python train.py --num_attention_heads=9 --attn_scale=0.125 --bias="none" --tie_word_embeddings=false --max_grad_norm=1.0 --decay_fraction=0.866 --train_tokens=1505000000
MLP neurons of a small language model. Each row is named by its layer, matrix (gate and up: input weights) and neuron, and shows model dimensions 144-239. Each number is 50 + 12 x the weight over its row's rms, rounded and kept within 0 to 99. A neuron's up and down rows have the sign that makes its largest values positive.
After each neuron's rows, "fires in" lists the words (lower case) most often at its 100 highest values on Wikipedia text that the model never trained on. A number after a token or word is its count.

L12.gate1366:62 46 47 66 53 41 79 41 65 62 48 56 56 65 61 56 43 66 47 36 52 56 29 34 63 60 40 37 51 45 41 41 32 42 20 40 52 36 63 35 33 48 47 61 56 55 37 52 39 60 45 46 49 45 59 66 45 51 44 45 57 64 62 40 30 50 49 46 28 67 48 60 59 31 56 55 63 36 41 42 61 65 62 65 32 64 31 54 55 45 54 51 41 55 82 50
L12.up1366:42 42 34 65 35 49 73 75 57 37 49 51 81 58 42 48 57 47 57 44 65 53 52 36 66 67 39 65 51 59 59 35 44 58 49 46 62 60 56 42 50 52 54 48 70 48 44 47 51 52 79 47 67 53 46 60 54 58 42 52 62 55 81 70 52 55 40 47 53 45 47 38 54 35 32 51 53 36 39 37 48 41 44 30 30 47 42 55 46 44 63 48 57 36 58 36
fires in: "could" 25, "to" 21, "would" 18, "will" 12, "can" 8

L12.gate809:49 48 61 38 63 40 51 56 56 68 71 40 44 53 52 55 55 62 52 43 47 31 42 42 51 45 56 52 28 44 56 38 42 42 72 29 61 34 41 28 38 51 53 41 35 51 44 49 47 54 60 60 36 28 77 50 73 53 45 31 58 52 40 53 41 72 59 34 43 33 65 50 45 49 15 41 46 54 32 41 55 38 61 42 20 46 49 46 45 63 52 66 51 65 44 31
L12.up809:40 68 57 49 50 53 56 55 40 78 46 42 51 61 48 40 35 56 61 56 26 45 57 41 43 54 29 40 33 49 58 48 54 22 21 75 37 55 53 64 28 36 48 41 50 40 28 44 48 44 68 33 62 50 25 31 27 38 54 58 38 53 56 52 54 40 30 42 42 68 58 56 50 16 41 37 20 18 60 50 57 56 44 53 39 61 43 54 46 29 49 71 72 32 71 43
fires in: "was" 27, "is" 22, "it" 5, "be" 5

L10.gate939:53 55 51 45 62 31 56 45 28 49 44 48 63 32 55 39 41 55 28 49 46 50 61 58 49 61 47 37 58 54 18 50 47 61 40 76 54 46 77 41 41 66 55 66 42 31 76 26 40 62 58 60 35 44 46 63 65 56 62 40 50 52 35 58 55 69 29 79 51 59 66 50 41 38 42 48 48 69 33 50 34 58 53 47 42 59 49 64 61 50 38 52 56 66 49 29
L10.up939:55 51 51 63 54 46 22 41 47 35 55 77 50 74 47 53 49 43 40 48 49 49 58 46 49 56 46 60 38 31 20 57 44 68 44 61 50 43 44 49 50 53 56 39 48 32 44 38 44 62 51 56 65 67 39 62 72 71 62 43 45 43 52 40 62 44 52 57 34 62 72 47 35 66 49 44 42 50 63 69 56 55 72 60 59 24 38 58 45 44 62 50 61 54 54 49
fires in: "a" 17, "s" 12, "by" 12, "and" 9, "his" 9, "of" 7

L4.gate446:60 48 39 56 50 60 30 57 51 55 43 67 74 63 27 42 57 43 66 56 57 71 38 44 42 48 55 41 58 50 39 55 51 47 38 28 49 62 41 63 48 53 68 40 47 44 53 49 59 44 41 45 64 68 75 43 66 39 54 64 35 47 38 49 66 46 70 53 69 54 35 50 47 42 48 70 49 39 70 32 52 43 59 46 67 52 51 51 25 63 39 54 56 25 26 52
L4.up446:63 57 66 60 36 36 42 55 54 52 34 63 50 63 31 63 68 68 75 60 44 74 37 49 39 60 69 54 58 46 47 69 35 41 39 54 44 50 41 65 64 68 60 60 59 64 56 33 48 40 59 60 57 52 54 41 33 33 42 67 47 31 23 66 69 56 55 31 66 42 22 53 61 55 54 63 58 52 44 57 42 68 63 28 30 58 47 34 34 51 55 59 63 44 55 52
fires in: "by" 86, "of" 8

L4.gate1342:51 44 70 26 41 72 56 51 46 48 67 34 59 69 32 90 74 47 66 67 42 79 39 56 54 47 47 48 46 50 33 65 34 50 21 40 45 38 45 27 42 69 39 81 38 54 45 71 51 35 43 46 45 56 56 45 41 38 37 39 47 60 37 55 46 47 61 41 66 42 47 41 44 61 54 41 31 30 42 31 68 58 38 37 15 62 45 52 44 62 53 57 45 33 28 35
L4.up1342:55 61 81 38 34 37 51 55 64 36 70 43 54 49 71 56 55 40 48 43 59 47 27 27 49 68 46 41 38 51 55 34 54 45 39 49 72 47 36 58 48 29 42 54 50 37 34 52 65 53 57 30 39 77 25 52 58 43 65 64 34 67 64 49 40 48 21 39 36 67 45 55 68 42 57 57 48 46 30 48 61 64 44 48 48 59 59 46 64 39 24 10 39 71 49 22
fires in: "to" 41, "as" 13, "have" 11, "may" 11, "be" 5, "of" 4

L10.gate1634:35 49 49 52 46 46 63 56 39 31 51 63 56 50 51 32 56 40 32 59 69 49 60 75 46 40 60 55 38 53 37 27 37 39 39 59 52 40 55 59 33 47 83 49 56 58 33 38 30 47 50 47 59 57 52 59 62 29 44 29 52 49 45 48 39 67 57 55 49 75 69 60 75 30 59 52 44 37 52 57 41 49 61 47 37 55 30 51 63 53 50 32 65 44 30 53
L10.up1634:48 53 38 63 66 55 43 55 38 26 54 69 84 45 69 63 63 38 42 60 42 57 39 27 54 42 50 56 49 57 19 31 66 40 64 45 44 88 42 49 61 42 55 61 50 41 36 65 48 50 45 71 49 43 52 65 60 59 48 37 43 61 68 58 56 41 38 64 73 44 40 39 62 59 46 46 47 54 50 47 47 48 38 46 42 53 49 70 52 32 48 49 27 53 52 58
fires in: "at" 69, "to" 23

L12.gate987:55 36 35 62 50 58 43 76 58 51 50 41 55 35 71 68 72 69 46 45 39 60 57 55 57 46 58 62 31 65 47 49 47 50 49 37 39 48 46 52 49 37 46 73 77 41 39 48 43 51 30 59 77 63 34 52 25 53 54 53 62 45 43 41 43 46 54 42 60 49 47 52 41 52 57 52 56 19 32 36 60 67 66 55 17 65 50 51 48 53 46 42 30 63 60 54
L12.up987:40 44 56 37 51 56 29 49 86 46 51 24 49 65 46 37 49 47 46 44 65 51 37 38 55 41 50 46 51 42 61 59 60 47 27 32 54 42 43 44 35 43 36 47 48 20 57 57 46 49 53 37 46 43 41 64 39 42 67 45 48 54 59 53 57 55 45 45 38 60 52 45 38 44 57 45 57 45 49 34 44 45 62 36 47 45 67 65 44 51 52 45 49 46 69 44
fires in: "to" 22, "it" 20, "he" 13, "would" 12, "may" 9

L4.gate1714:51 60 44 54 39 56 49 57 45 59 54 57 53 54 26 52 55 40 64 36 64 56 57 61 66 65 47 57 49 43 52 63 56 33 37 61 66 35 29 46 42 71 46 42 55 40 36 46 39 29 73 41 31 60 41 44 54 51 54 75 53 49 50 10 61 47 57 37 64 59 47 52 64 41 34 60 44 65 26 35 39 66 42 49 58 77 42 41 49 38 44 34 50 41 38 46
L4.up1714:53 53 62 42 61 49 56 30 53 59 54 52 57 52 53 55 63 54 43 62 39 56 52 48 29 48 34 49 65 48 60 44 80 54 47 45 42 41 41 65 40 49 62 37 39 33 47 74 50 34 75 49 57 49 53 84 50 30 61 45 31 45 40 41 43 44 50 61 70 49 42 61 67 46 52 36 34 57 44 30 70 56 64 39 52 54 34 44 42 71 51 37 69 49 26 44
fires in: "for" 67

L10.gate1597:55 42 45 66 54 51 75 47 55 44 45 31 49 66 69 46 36 20 63 59 45 27 35 56 57 48 49 23 38 58 47 49 45 38 30 56 61 42 62 41 43 53 54 70 66 57 58 36 54 37 64 34 50 64 33 30 48 53 56 33 58 48 59 55 62 45 34 58 60 62 55 39 45 51 47 57 65 48 44 31 40 65 65 60 50 59 42 46 46 41 56 22 48 75 62 55
L10.up1597:47 65 64 59 56 47 30 54 65 35 30 46 53 38 45 50 31 32 48 31 44 66 63 69 39 65 58 50 29 51 36 50 49 48 52 52 69 53 31 51 28 51 53 53 43 29 36 31 62 51 43 50 51 66 42 40 43 34 50 55 40 70 38 35 47 39 43 52 50 45 41 32 56 18 47 63 42 18 47 48 53 66 49 39 79 41 65 59 47 34 33 48 52 63 28 66
fires in: "had" 47, "has" 29, "have" 9

L12.gate436:69 64 31 35 41 62 56 47 60 59 59 60 49 41 59 30 57 47 82 72 62 56 42 38 53 51 55 44 36 46 47 82 72 28 39 49 50 50 60 52 47 40 27 70 41 49 48 33 49 38 49 63 61 36 28 49 76 33 34 55 54 44 60 51 49 47 68 42 63 61 65 68 53 42 57 45 49 46 32 39 48 51 50 50 48 72 39 41 57 55 55 40 54 61 62 51
L12.up436:49 43 57 53 54 46 69 34 25 53 51 45 50 42 52 58 63 38 44 48 66 45 41 61 53 53 44 61 57 61 64 53 46 30 34 38 34 41 71 56 39 39 46 55 34 46 54 43 53 53 44 46 74 48 51 42 65 26 56 61 65 58 67 42 44 54 57 26 46 42 63 72 59 38 59 71 36 41 27 37 50 52 65 57 66 60 30 30 36 41 48 30 45 51 34 52
fires in: "the" 33, "and" 14, "for" 5

L10.gate393:48 50 54 41 38 25 48 33 36 40 41 54 53 51 69 77 43 53 41 35 44 65 40 32 58 66 73 53 56 41 47 67 49 63 54 69 61 39 46 40 58 38 38 72 58 63 61 23 64 39 57 33 55 60 32 50 68 61 48 57 41 64 59 43 43 58 67 53 53 54 58 55 41 42 63 78 45 51 38 53 48 13 34 47 46 40 35 49 51 46 62 40 48 49 69 50
L10.up393:51 29 69 64 60 35 58 71 64 46 49 47 43 30 39 40 59 48 50 33 48 35 37 40 36 54 71 46 31 34 60 45 53 44 64 55 65 64 38 28 31 63 44 35 58 68 67 57 56 36 68 60 49 61 36 51 39 47 40 58 41 50 42 53 42 50 51 43 57 65 24 34 27 38 53 68 51 53 57 44 49 38 59 37 66 46 46 55 32 36 40 42 62 45 57 59
fires in: "the" 65, "in" 13, "by" 4

L4.gate1240:62 34 48 51 49 76 42 38 39 50 39 28 60 51 48 59 39 49 53 55 65 37 25 59 38 72 37 48 50 54 52 48 63 78 57 31 63 43 32 46 55 58 45 60 36 53 31 46 36 59 66 49 72 65 47 63 42 56 43 34 55 37 70 54 46 58 38 39 46 60 54 60 43 58 51 49 47 59 44 72 58 40 45 65 43 60 37 42 53 29 52 39 53 53 52 39
L4.up1240:55 45 55 70 43 49 38 39 60 35 27 38 37 45 86 68 55 49 42 54 32 55 49 49 50 69 44 53 40 45 74 70 41 30 41 54 66 66 33 48 49 31 39 46 51 56 49 55 57 61 27 69 57 36 19 63 53 44 51 51 42 50 59 68 38 57 58 53 55 51 40 79 62 75 35 53 55 41 47 53 54 63 44 46 51 49 25 38 71 51 40 46 58 33 50 47
fires in: "to" 43, "for" 10, "condemned" 5, "of" 4

L10.gate758:50 51 47 66 57 55 57 45 39 51 46 64 40 38 49 43 63 64 40 27 57 63 65 59 52 34 55 62 52 53 50 58 60 41 32 35 54 52 57 53 28 45 59 38 28 75 38 58 43 57 54 48 81 46 58 44 54 25 55 39 34 67 67 36 45 46 43 65 50 48 72 36 49 55 39 44 40 71 49 59 50 66 50 61 51 46 29 51 61 51 38 39 26 42 47 46
L10.up758:48 42 36 74 68 43 65 51 66 48 51 56 46 40 37 80 27 60 34 41 62 48 52 46 40 72 37 56 46 79 34 49 68 56 52 53 24 67 26 41 64 53 51 63 53 34 44 54 35 45 50 63 61 64 39 62 43 55 36 55 48 42 65 52 23 25 57 43 72 58 57 44 53 58 45 51 25 47 59 59 41 66 38 46 50 40 47 70 65 32 66 48 42 15 43 53
fires in: "to" 54, "of" 28, "in" 4

L12.gate883:40 60 47 56 54 44 39 47 65 51 23 51 54 66 58 45 54 67 40 42 48 48 61 52 62 32 67 71 37 63 30 49 47 66 52 40 63 41 40 22 46 50 49 35 78 38 54 37 58 52 34 41 45 45 51 44 46 31 33 40 42 36 57 52 43 50 55 48 63 47 65 45 57 43 51 63 64 52 51 51 64 58 64 46 20 45 47 62 62 46 41 56 66 24 61 61
L12.up883:46 46 46 69 41 55 63 68 62 16 45 63 58 38 40 49 51 63 50 61 46 37 33 43 42 51 70 49 61 45 38 41 47 61 48 44 49 27 59 39 22 55 47 45 64 46 44 24 59 52 52 34 52 33 62 43 45 51 59 35 49 59 45 49 51 41 25 59 40 46 41 60 47 37 43 53 46 50 42 66 47 66 68 30 37 68 54 59 39 35 60 46 44 57 51 57
fires in: "to" 37, "did" 12, "not" 12, "would" 12, "does" 8, "will" 5

L10.gate678:45 63 54 31 37 41 68 67 33 53 53 51 51 58 55 45 73 60 69 54 43 57 67 83 68 53 48 59 61 42 57 63 33 56 39 49 58 63 29 49 32 60 54 49 56 43 53 62 61 39 69 46 53 56 41 37 31 44 66 43 49 54 27 28 46 32 64 64 54 69 39 52 70 47 49 44 37 73 51 31 50 37 55 70 38 29 38 62 53 41 22 58 45 90 37 38
L10.up678:44 44 43 33 34 61 55 29 60 58 63 59 54 47 43 40 23 40 72 51 79 45 34 32 65 31 52 62 43 69 68 23 46 46 45 27 48 35 58 61 52 39 45 61 65 42 55 56 31 47 58 53 58 62 51 36 49 33 47 53 43 48 42 30 60 60 61 43 54 53 48 54 77 34 45 42 50 37 45 41 58 63 54 62 67 65 54 21 54 45 53 39 53 61 43 48
fires in: "the" 40, "reduce" 5, "de" 5

L10.gate126:58 45 55 74 70 52 43 23 45 43 61 51 73 46 65 52 60 75 54 59 59 45 52 51 58 67 56 51 54 39 43 27 55 30 55 73 64 52 48 51 37 35 70 35 61 62 58 68 51 74 45 39 42 51 56 39 65 31 33 43 39 38 69 40 53 69 56 58 34 30 52 51 47 62 34 66 29 58 74 57 41 49 46 57 58 67 36 63 50 36 54 56 40 54 63 47
L10.up126:61 33 61 68 47 61 47 44 56 42 39 32 56 55 58 30 35 43 46 50 46 42 49 62 37 55 47 62 51 47 73 60 33 54 32 58 37 76 43 58 24 42 33 40 57 72 45 49 59 52 45 73 49 37 36 33 50 31 45 52 39 29 28 76 41 49 53 48 43 49 58 50 54 41 39 75 42 50 63 67 57 64 48 71 64 60 32 59 46 46 51 70 52 42 56 53
fires in: "to" 34, "began" 15, "on" 15, "starts" 6, "for" 4

L10.gate201:42 16 39 74 48 60 41 52 54 59 51 58 61 38 66 42 36 55 70 50 58 51 71 76 25 52 44 39 43 63 57 71 48 53 40 60 48 35 62 52 45 69 35 67 37 42 54 62 66 49 30 38 47 72 70 50 57 75 51 53 55 43 48 32 45 40 38 45 21 50 58 58 36 34 67 58 46 42 54 67 39 52 63 63 66 49 46 56 49 46 56 56 61 59 61 25
L10.up201:50 26 54 54 50 57 26 43 57 48 54 41 50 79 45 46 68 59 62 47 67 46 54 63 44 45 45 50 71 63 46 38 55 48 48 60 43 61 69 47 49 64 64 44 50 52 41 38 44 39 60 39 54 57 48 46 48 63 44 42 27 62 67 55 47 70 67 24 46 52 55 63 58 29 51 28 43 52 62 43 32 37 38 34 56 65 42 41 31 38 38 27 48 37 42 52
fires in: "the" 20, "one" 19, "some" 7, "his" 7, "s" 5

L12.gate1488:44 66 33 53 52 51 73 49 49 69 54 43 40 36 43 49 56 52 44 58 51 44 66 59 39 59 40 38 41 35 18 59 51 69 45 52 79 70 32 48 42 46 31 41 57 34 55 45 63 52 58 49 55 54 30 57 42 43 65 40 47 32 49 30 73 50 35 64 53 35 53 50 57 39 39 54 56 53 47 64 59 43 50 48 53 44 68 48 50 31 50 43 44 36 62 61
L12.up1488:48 49 61 63 39 35 43 58 56 54 46 61 54 52 41 52 32 45 51 52 50 60 38 46 55 52 52 23 60 41 26 34 46 52 64 73 56 35 70 40 56 52 59 66 61 43 32 33 31 51 44 70 49 50 53 46 62 29 30 56 55 53 41 31 50 31 49 42 49 53 57 43 67 57 55 61 49 39 70 63 63 55 68 37 64 67 39 51 33 53 65 48 63 69 59 40
fires in: "had" 19, "be" 12, "have" 9, "1" 8, "been" 7

L10.gate1675:50 55 57 45 42 35 51 29 52 22 59 41 50 54 37 45 68 65 55 61 60 38 53 44 74 57 54 53 35 45 43 44 53 33 61 59 34 62 59 68 49 46 48 66 46 64 36 48 38 64 38 33 40 52 46 00 15 58 40 41 41 55 35 36 51 63 36 59 51 70 51 44 49 74 55 41 48 52 46 52 41 42 59 54 63 31 46 50 65 41 28 67 42 58 40 57
L10.up1675:59 40 29 50 48 43 49 40 66 36 34 36 44 63 24 38 42 52 45 87 58 51 43 46 80 55 68 59 50 49 63 41 57 54 50 31 47 63 64 36 63 43 38 57 41 44 12 30 31 38 34 39 45 49 46 21 39 23 30 36 41 50 46 44 59 51 35 49 57 52 55 51 63 46 58 55 43 50 50 35 61 28 63 52 62 42 52 57 57 36 49 49 49 65 47 53
fires in: "the" 41, "a" 10

L12.gate1499:50 58 51 40 57 78 60 56 30 39 52 57 31 54 56 34 55 44 50 56 53 66 60 52 55 53 51 27 45 56 44 50 62 51 65 44 67 71 43 37 23 29 46 55 49 62 49 46 48 51 65 48 66 51 43 58 39 57 33 61 33 44 46 53 60 69 22 53 35 45 35 44 33 43 67 41 37 50 26 42 49 53 58 41 62 70 45 43 36 36 49 37 50 46 73 49
L12.up1499:53 45 49 46 39 40 74 53 40 44 47 53 50 40 40 46 56 19 29 53 53 35 55 57 33 60 45 50 51 63 56 53 69 48 74 52 36 61 36 41 36 48 42 51 49 57 50 55 57 28 42 49 56 57 51 51 54 52 49 30 51 51 53 44 32 67 55 58 27 45 33 38 53 41 41 64 68 48 63 51 26 52 68 56 26 44 60 14 48 58 48 55 45 58 36 53
fires in: "in" 21, "to" 9, "we" 8, "i" 5, "was" 5, "people" 4

L4.gate1453:52 64 42 44 46 55 41 41 78 38 69 55 52 18 58 50 36 59 49 46 74 47 51 56 49 29 27 42 22 35 43 51 57 62 67 42 38 19 44 65 60 35 55 24 37 51 37 56 60 59 63 69 74 63 47 58 61 53 44 51 45 44 43 53 51 34 49 48 33 65 72 41 41 65 54 70 52 44 39 46 71 35 48 19 43 68 42 40 55 66 57 49 46 55 35 47
L4.up1453:52 41 40 49 59 40 76 51 46 68 45 26 49 52 55 52 49 38 31 34 44 46 69 54 34 54 34 41 53 50 45 59 38 68 71 69 66 53 69 34 41 51 66 54 51 71 57 58 43 64 60 46 51 58 61 58 53 69 60 45 65 56 18 52 46 55 45 47 40 49 60 51 61 38 47 31 48 60 54 66 67 53 55 80 35 61 71 55 27 40 54 41 46 62 58 83
fires in: "to" 44, "in" 19, "for" 6, "as" 4

L12.gate1584:43 64 50 52 60 40 60 44 54 75 63 42 61 30 51 39 31 55 61 44 67 65 61 36 64 81 47 56 37 55 31 32 75 52 30 50 59 45 39 40 63 22 48 42 47 39 34 71 47 48 38 39 54 60 46 36 37 49 58 52 51 67 64 42 53 57 48 33 46 61 52 49 45 67 54 58 45 38 53 65 69 24 39 49 35 61 47 83 50 52 48 50 77 49 57 47
L12.up1584:54 66 63 56 57 57 52 61 39 47 70 53 64 59 55 44 35 50 47 58 43 44 49 54 43 36 45 30 33 37 35 37 58 48 45 36 47 55 42 59 40 56 50 70 66 46 62 47 42 47 42 45 46 53 49 52 51 71 48 42 50 52 59 38 41 44 36 65 42 60 21 60 28 37 49 69 48 45 46 40 20 45 47 41 55 57 49 65 69 31 55 51 68 51 34 40
fires in: "in" 19, "won" 14, "made" 7, "the" 7, "played" 6, "scored" 4

L4.gate1055:49 43 42 43 67 64 33 52 20 43 61 52 51 60 51 35 71 46 53 64 42 62 64 49 49 53 42 54 53 14 80 58 69 66 37 68 37 43 52 28 51 29 52 47 37 53 52 34 61 47 62 74 73 42 54 35 62 76 49 62 62 40 68 38 63 54 55 29 42 46 62 50 53 47 42 48 48 37 43 25 42 48 67 49 47 47 46 59 48 56 42 58 50 37 36 67
L4.up1055:56 39 53 52 49 46 84 53 61 56 67 51 58 53 55 60 58 49 43 43 72 25 52 69 53 69 50 50 59 48 33 47 60 57 39 59 65 77 62 37 56 46 59 47 64 58 37 42 43 49 58 33 53 74 58 45 56 63 43 35 51 41 56 42 41 36 41 70 48 45 68 58 78 36 44 50 71 50 44 57 35 49 62 58 43 36 66 38 34 62 31 70 61 39 43 53
fires in: "to" 25, "left" 10, "into" 9, "of" 7, "in" 7, "entered" 6

L4.gate933:66 50 41 40 58 53 48 62 31 12 42 52 60 51 40 15 30 57 33 52 32 55 49 66 55 25 65 40 42 38 52 39 34 50 40 48 60 58 62 46 43 46 43 51 49 72 52 36 54 65 51 64 63 36 44 54 50 62 39 44 35 56 60 45 37 66 51 58 53 38 56 66 52 59 52 49 51 55 46 73 58 53 60 30 42 44 36 52 48 64 40 47 49 58 71 57
L4.up933:60 42 35 59 34 66 47 29 30 58 69 39 57 39 43 33 53 63 40 44 58 44 51 47 51 52 50 39 53 58 35 47 75 58 36 46 44 50 57 63 50 68 34 39 45 56 40 40 51 54 51 57 52 56 61 54 62 35 37 65 51 51 45 45 43 43 36 33 63 52 71 71 87 30 32 43 49 51 47 38 58 28 56 53 13 44 50 51 31 45 55 57 70 55 37 38
fires in: "to" 24, "of" 11, "under" 7, "with" 6, "on" 6, "meet" 5

L4.gate733:56 51 67 41 54 41 50 68 44 30 56 38 57 42 38 48 46 39 65 52 50 37 65 43 70 42 35 47 34 35 41 39 47 59 38 42 55 54 43 40 44 46 63 63 45 75 47 40 65 34 48 37 60 45 54 52 45 39 47 46 52 61 38 53 50 41 41 50 69 27 51 29 67 57 45 32 38 52 53 62 39 46 49 58 62 61 55 54 34 42 36 45 60 38 59 42
L4.up733:60 38 43 53 57 44 57 62 42 44 31 53 25 37 55 34 56 44 47 60 50 50 48 46 53 54 52 55 57 52 37 51 40 45 44 64 70 39 61 68 49 46 60 58 63 49 52 55 50 53 42 54 62 58 57 39 48 30 41 60 81 36 39 75 51 28 59 53 22 37 54 59 52 50 56 59 31 51 45 53 31 63 56 44 57 74 25 25 41 59 44 58 62 57 55 46
fires in: "of" 32, "more" 12, "much" 11, "most" 5

L4.gate429:52 32 52 47 45 55 47 43 69 44 42 38 36 52 60 51 60 59 58 34 41 53 75 39 47 51 60 57 44 47 51 50 38 49 61 65 41 52 65 62 28 56 53 76 64 23 55 45 56 66 35 53 41 58 64 75 23 69 54 53 64 58 44 69 26 60 38 68 66 66 56 47 55 44 44 37 46 49 72 65 45 54 34 46 62 71 52 55 36 63 47 47 61 54 48 53
L4.up429:63 42 67 38 54 49 42 30 76 40 44 72 54 55 62 65 65 48 63 50 42 61 55 55 42 38 67 48 46 50 56 44 46 41 54 57 47 52 70 41 35 31 42 52 49 31 32 36 70 59 43 56 45 47 68 71 41 44 50 65 46 66 47 61 12 40 38 69 67 42 42 74 68 18 49 45 35 47 60 72 52 69 34 33 57 55 54 52 50 44 37 49 62 47 34 47
fires in: "he" 48, "his" 27

L4.gate1579:39 46 61 24 51 45 43 58 42 49 43 47 41 58 59 42 37 64 32 40 60 39 64 59 47 52 50 36 43 51 51 40 38 60 64 63 39 37 36 40 46 63 63 72 40 56 39 44 48 27 77 36 24 47 63 57 75 17 50 59 54 61 47 47 40 52 63 28 43 47 39 46 55 35 35 55 50 62 64 49 50 36 56 41 41 55 57 31 42 39 48 45 63 61 38 43
L4.up1579:17 42 50 28 42 36 33 51 49 46 50 14 26 46 57 45 48 50 39 50 52 54 41 37 48 60 67 36 48 52 24 55 42 56 54 49 43 58 45 67 59 49 31 41 36 52 33 22 52 35 63 42 55 65 48 53 48 31 60 27 57 44 38 45 26 45 56 38 66 37 38 56 36 27 48 55 52 37 63 47 32 70 66 71 47 56 49 39 55 50 42 56 81 55 23 43
fires in: "another" 21, "new" 15, "second" 11, "more" 7, "of" 6

L4.gate1480:53 45 63 32 60 48 52 45 51 44 49 50 40 41 47 53 57 32 32 66 46 65 47 67 72 44 29 38 65 22 63 63 57 60 39 54 38 50 51 43 62 66 53 79 54 63 71 56 60 57 48 47 44 58 47 18 66 73 40 47 51 55 76 78 59 65 52 48 55 48 61 56 37 17 55 37 50 26 54 53 49 37 32 63 49 43 43 62 62 28 47 32 48 45 64 28
L4.up1480:23 51 61 77 33 61 46 60 57 67 56 44 31 48 66 64 52 51 44 63 57 35 29 42 71 68 43 48 37 68 27 48 55 42 62 49 65 38 65 46 43 54 42 46 51 41 60 44 57 49 50 53 62 44 42 55 51 47 51 50 43 54 65 48 64 42 26 36 48 48 53 62 53 43 40 49 54 50 55 55 67 55 55 54 40 45 53 35 36 60 69 62 43 61 72 61
fires in: "from" 56, "to" 14, "by" 9, "of" 7

L4.gate614:81 47 34 46 63 39 43 70 49 37 48 68 37 32 61 54 41 37 52 48 51 25 57 35 47 48 55 49 39 53 45 41 38 52 34 56 52 41 54 38 48 38 39 46 37 56 41 62 45 44 51 57 51 37 76 40 32 38 52 51 48 55 52 27 44 53 45 51 42 30 49 51 54 44 63 33 60 60 49 49 55 50 56 60 50 34 65 57 72 63 46 40 53 42 54 47
L4.up614:41 56 43 42 44 51 57 56 53 59 54 53 40 71 40 53 54 52 47 48 45 48 40 47 61 52 21 35 47 64 53 38 56 36 59 57 39 48 45 30 57 36 43 60 61 36 57 40 77 42 41 55 56 69 36 59 43 67 59 69 36 66 58 58 56 34 66 59 55 65 56 37 43 45 53 41 43 49 76 42 55 34 57 38 50 56 42 52 31 54 36 57 51 58 65 53
fires in: "its" 16, "is" 15, "as" 12, "and" 12, "was" 11, "while" 8

L10.gate1611:47 41 30 63 32 27 49 25 38 44 62 43 37 55 42 34 66 51 37 32 67 61 39 39 59 59 43 60 54 72 43 62 63 47 54 40 32 49 46 69 59 38 55 41 32 38 23 32 45 43 59 47 50 66 47 52 58 50 48 62 41 50 42 43 53 36 43 55 54 82 54 45 51 36 36 43 45 47 67 46 56 57 57 47 57 53 44 36 50 51 31 58 41 61 65 36
L10.up1611:62 52 34 45 34 50 74 54 47 45 53 56 30 37 61 58 39 22 40 54 59 51 40 48 52 39 53 67 46 56 60 56 61 48 43 45 72 48 31 68 73 54 57 51 47 51 48 58 56 70 51 65 65 47 40 53 50 19 63 50 39 42 28 45 43 46 35 46 41 70 61 63 23 62 41 52 45 46 42 50 62 55 50 50 30 44 29 66 38 46 18 36 56 46 54 40
fires in: "for" 39, "after" 37, "next" 4

L10.gate599:64 50 45 24 40 59 34 61 53 57 60 38 48 41 52 47 69 47 57 48 26 47 66 48 71 63 67 51 36 42 52 41 49 44 33 44 67 48 43 55 31 40 33 40 42 34 52 51 42 54 38 57 64 66 31 32 40 37 61 57 64 40 41 36 55 50 53 58 38 48 41 57 48 55 29 52 39 59 25 43 42 42 56 51 54 74 38 35 52 50 54 46 57 35 55 38
L10.up599:75 54 62 46 23 44 48 34 55 56 49 50 41 52 46 65 43 67 48 65 41 34 57 55 48 60 53 63 58 54 46 62 65 65 49 55 27 46 75 63 81 52 52 43 52 55 48 46 27 50 27 33 58 46 42 37 37 29 46 46 53 48 26 41 48 55 38 58 36 60 48 49 46 38 39 32 26 52 54 36 36 61 39 58 62 49 45 49 52 34 27 53 37 57 48 55
fires in: "of" 28, "in" 25, "on" 9, "to" 5, "for" 4

L4.gate991:55 45 42 46 61 54 53 37 40 44 17 48 35 44 46 37 46 31 50 60 70 63 56 47 51 32 41 57 46 56 43 65 48 29 47 76 75 52 61 57 45 62 62 63 33 60 52 41 45 59 33 54 33 47 62 50 68 55 58 72 40 34 39 57 38 41 36 46 27 45 37 73 57 22 57 46 51 42 68 36 73 42 70 40 49 42 50 55 64 27 40 48 42 61 50 61
L4.up991:68 49 36 44 39 56 36 35 43 34 66 56 30 70 39 83 60 48 56 49 42 50 64 39 48 39 54 59 48 39 33 64 59 60 62 60 51 37 47 57 50 70 47 44 34 60 67 37 45 48 39 49 53 51 48 50 49 26 33 39 75 56 56 53 33 47 43 53 58 53 30 51 62 78 44 61 69 57 47 54 28 50 56 55 40 36 62 50 34 53 39 28 51 36 32 51
fires in: "while" 29, "to" 14, "despite" 13, "by" 11, "of" 6